Weights of a small GPT-style language model, trained from scratch on English Wikipedia: width 384.
MLP neurons of a small language model. Each row is named by its layer, matrix (down: output weights) and neuron, and shows model dimensions 272-335. Each number is 128 + 24 x the weight over its row's rms, rounded and kept within 0 to 255. A neuron's up and down rows have the sign that makes its largest values positive.
A block is one neuron, or neurons of one layer that tend to fire together. After each block is what it responds to, as a language model described it from the Wikipedia text at the highest values.

L10.down56 [122 167  88 106 120 125 154 131 164  92 122 155 107 108  84  69  88 131 114 148 133  78 128 106 147 148 111 119 105  83 154 127  82 123 204 168 106  90 119 114  79 163  91 114 109 147 151  97 107 101 102 152 127 126 145 122 113 128  90 114 113 223 138 122]
L10.down235 [142 110 119 159  77 140 144 104 100 125 139  87  83 142 146 178 131 158 142 162 145 107 128  90 129 157 133 108 137 125 156  92 123 120  65 154  83 110 126 146 110 130 123 138  58  98  96 126 118 124 129 146 117 122 169 142 138 134 102 119 121  99 117 107]
L10.down360 [131 112 134 158  82 132  85 122 113 155 105 139  88 108 120 146 143 144 102  80 153 137 147 177 156 147 127 176 118 167  77 109 114 110 132 121 132 139 133 122 148 117 125 123 129 125 140 129 139 123 129 160 108 135 131 171 132 120 121 111  90 153 120 119]
L10.down438 [106 149 172 133 161 115 165 146 104 125 158 149 127 129  93  67 147 110 123 117 167  61  98 136 140 158 170 114 167 170 130 134 149 173 148 139 158 112 181 123 140 141 133 147  98 141  97 129 131 120 129 133  98  70 133 167 184 150 132 128 119 144  91 163]
L10.down806 [146 157 143 102 150 134 143 151 129  99 124 136 154 159 130 106 139 147  93 163  83 107 150  72 107 122  95 127 110 111 106 152 136 107 144  82 121 133 174 120 136 119 160 124 150 105 108 109 112  87 126 106  98 141 110 136 143 119 113  98 151 129 118 163]
L10.down904 [117  82 153 108 131 141 133  61 147 108 115 128 159 128 118 127  77 162 146 147 106 120 121 123  98 124  90 103 125 140 171 109 110 138 155  78 159 115 111  96 127 105  98 108 132  96 150 123 109 179 137 132 114 119 129 100 137  83 130 151 110 199 166 120]
L10.down912 [112 108 143 113 104 135 114 104 140 127 123 144 107  88 105 123 127  88 121 132 166  64 124 166 105 129 115 143 144 114 143 150 125  97 151 149 122 149 147  96 164 173 114  96 114 107 137 116 129 144 121 102 130 195 118 126 156 114 174  94 129 118 124 138]
L10.down973 [107 129 149 102 136 134 124  92 156 148  81 151 120 111 116 123 122 140 114 136 137 129 116 122 163 105 154 131 127 129 159 124 120 104 155 137  95 102 127 117 155 139 134 146 118  87 115 129 159 134 160 163 153 117 155 164 153 174 113 156 180 169 113 109]
Mid-number digits. Digit tokens inside multi-digit numbers, mostly in election result and census tables (e.g. the 9 in 8,892 turnout, households counts), plus a few word-internal fragments and table pipes.

L9.down138 [ 81 148 103 152 131 131 146  97 129 128 164 119  76 153 137 123 110 107  82 132  91 110 109 149 156 124 119 114 107 137 164 148 142 106 162 153 120 131 129 140 171 118 133 131 128 131 147 150 118  96  78  90  91 132 141 127 142 125 122 122 115 135 121  80]
L9.down297 [145 141 141 122 142 144 153 127 122 148 139 119  72 136 136 131 105 144 135 149 130 112 166 127 156 150 139 106 167 114 113 102  89  83 106 115 105 110 161 103 147 140  77 116 184 131 155 119  96 125 126  64 121 139 121 137 131 135 134 118  99  99 114 124]
L9.down335 [137 133 155 134 122 180 140 178  99 134 132 118  92 137 121 121 127 121  95 154  82 155 129 132 128 109  97 131 140 111 141 128 145 131 145 136 140 117 145 163 137 146 196 138  82 108 105 124 120 102 137 103 133 152 120 110 123 109 149 100 130 118 123 128]
L9.down370 [ 96 135 115 158 109 143 127  90 118 141 110  94  93 157 159 120 158 147  90 140 133 135 161 145 124 129 111 164 111 124 158 132 135  92 167 154 121 113 104  89 101 127 111 109 134 141 145 142 107 124 126 105 129 102 120 112 132 126  78 137 158  89 121 157]
L9.down404 [149 118 132 136 131 112 131 115 118 129 123 102 109 138 135 121 122 139  90 136 126 115 124 177 116 120  86 169 156 118 165 172 101 113 118 122 143 176 133  82 160 151 139 121 151 110 124 119 117 130 107  88 130 140 108 135 101  99 122 131 111  99 147 162]
L9.down511 [140 164 123 129 156 156 145 142 148 124 156 117 116 112 123 109 136 132 156 127 114 143 112 119 161 140 147 130 131 159 152 110 101 157  92 108 109 140 130 127 116 134 118 131 139 152 131 159 132 130 158  59 117 136 129 140  92  96  74  96 141 199 123 107]
L9.down544 [145 115 144 139 161 167 185 103 148 104 127 133 108 127 106 128 109 142 135 144 118 157 152 124 127 153 116 151 114 133  87 171 149 139 143 128 119 113 137  87 135 133 101 104 179 117 145 119 130 100 132 128 120  77 161 134 126 141 182 140 150 121 122 139]
L9.down877 [111 174 151  94 137 166 123 115 136 121 133 111 124 138 103  80 136 135 116 145 126 110 164 116 142 145 151 159 110  90 138 181 127  97 105  98 149 142 166 105 123  84 105 108 102 140 167 138 131 148 163 111 118 139 129 103  92 151 135 125 134 122 140 114]
Mid-number digits and suffixes. Word-internal continuation pieces: middle digits of multi-digit numbers (3,000; 1,300; 20%; 137,304) and closing fragments of split words (recover-y, spoke-n, threat-en).

L10.down124 [ 96 107 164  76 118 128 169  98 163 131 129 114 129  87 141 138  95 117 139 123 119 119 133 107 139  98 112 125  71 148 150 107 145 104 149 106 136  57 134 101 128 168 143  99 139 169 128 119 116 132 163 112 158 111 154 118 102 158 140 154 123 114 138 133]
L10.down328 [103 121 158  94  96 104 145  99 111 146 142 138 128 105 154 109 144 150 115 170 127 111 111  98 142 132 110 153 153 123 117 131 117  68 154 123 149 120 140 131 128 116  95 153 129 142 160 108  80 154 120 137 143 105 149 132 137 141 112 164 155 145 136 137]
L10.down369 [ 99 124 150  96 131 119 213 134 102 142 112 141 106 117 151 126 132 114 111 131 136 121 151 139 110 158 168 118  96 137  74  94 138 110 140 132 110 109 109 156 143 142 118 112  85 145 143 124 109 158 136 121 124 113 132 104 120 146 153 131 155  99 115 134]
L10.down483 [157 131 145 114 133  95 105 133 124 147 115 132 127 106 168 123 104 100 109 135 136 118 169 115 113 123 123 135 159 100 152 111 153 119 177 120 109 139 127 108 129  87 103 120 108 114 129 132 135 131 107 193 135 127  73 151 160 119 122 157 128 161 152 148]
L10.down539 [159 101 135 159  83  94 174 134 134 119 176  79 157  92 147 140 136 133 127 152  97 116 156 143 149  89 118 138 121  96 154  96 169 145 142 145 126  45 120 120 136 119 121 143 138 116 124 135  85 140 144 118  98 135 149 155 137 138 149 149 110 119 173  94]
L10.down869 [141 138 138 117 118 136 108  92 125 173 122 107 100 107 130 130 112 119 137 145  99 118 102 126 148 117 134 123 102 151 141 167 125 106 134 151 139 139 131 138 134 115  98 146 124 119 130 121 107 132 107 172 122  87 146 126 118 135 127 151 147 130 139 126]
L10.down879 [123 144 130 125  96 147 119 122 152 120 123 105 111  84 135 150 139 113 135 127 116 172 119 129 130  79 140 127 139  95 194 170 104 142 132 178 152  78 138 135 150 129 152 126  93 135 120 167 110  84 124 143 117 103  76 122 115 123 106 172 113  87 156 122]
L10.down978 [132 124 124 126  73 102 100 128 146 145 106 155 136 143 138 126 127  90 153 156 146 135 130  99 131 122 129 135 107 167 145 156 127  96 140 143 139 139 114 132 137 132 106 126 125  90 121 123  92 117 117 118 114 134 124 146 108 138 153 169 159 116 138 130]
Dates in narrative. Month names and the digits of years or days in date phrases, such as in April 2013, On May 23, opened 1906.

L19.down195 [ 86 117 118 126 159 149 145 118  91 175 140  98 146 134 156 164 135  90 162 107 119  89 163 122 170 112 104  92 125 191 111 138 134 110 118 132 104 127 108 168 124 139  91 106 117  99 145 135 131 146 167 116 114 166 134 161 112 155  85 137 105 140 140 124]
Digits inside numbers. Digits and decimal points in the middle of multi-digit numbers in tables, statistics, dates and times, such as 7.'9'4, 48'.'6%, November '1'1.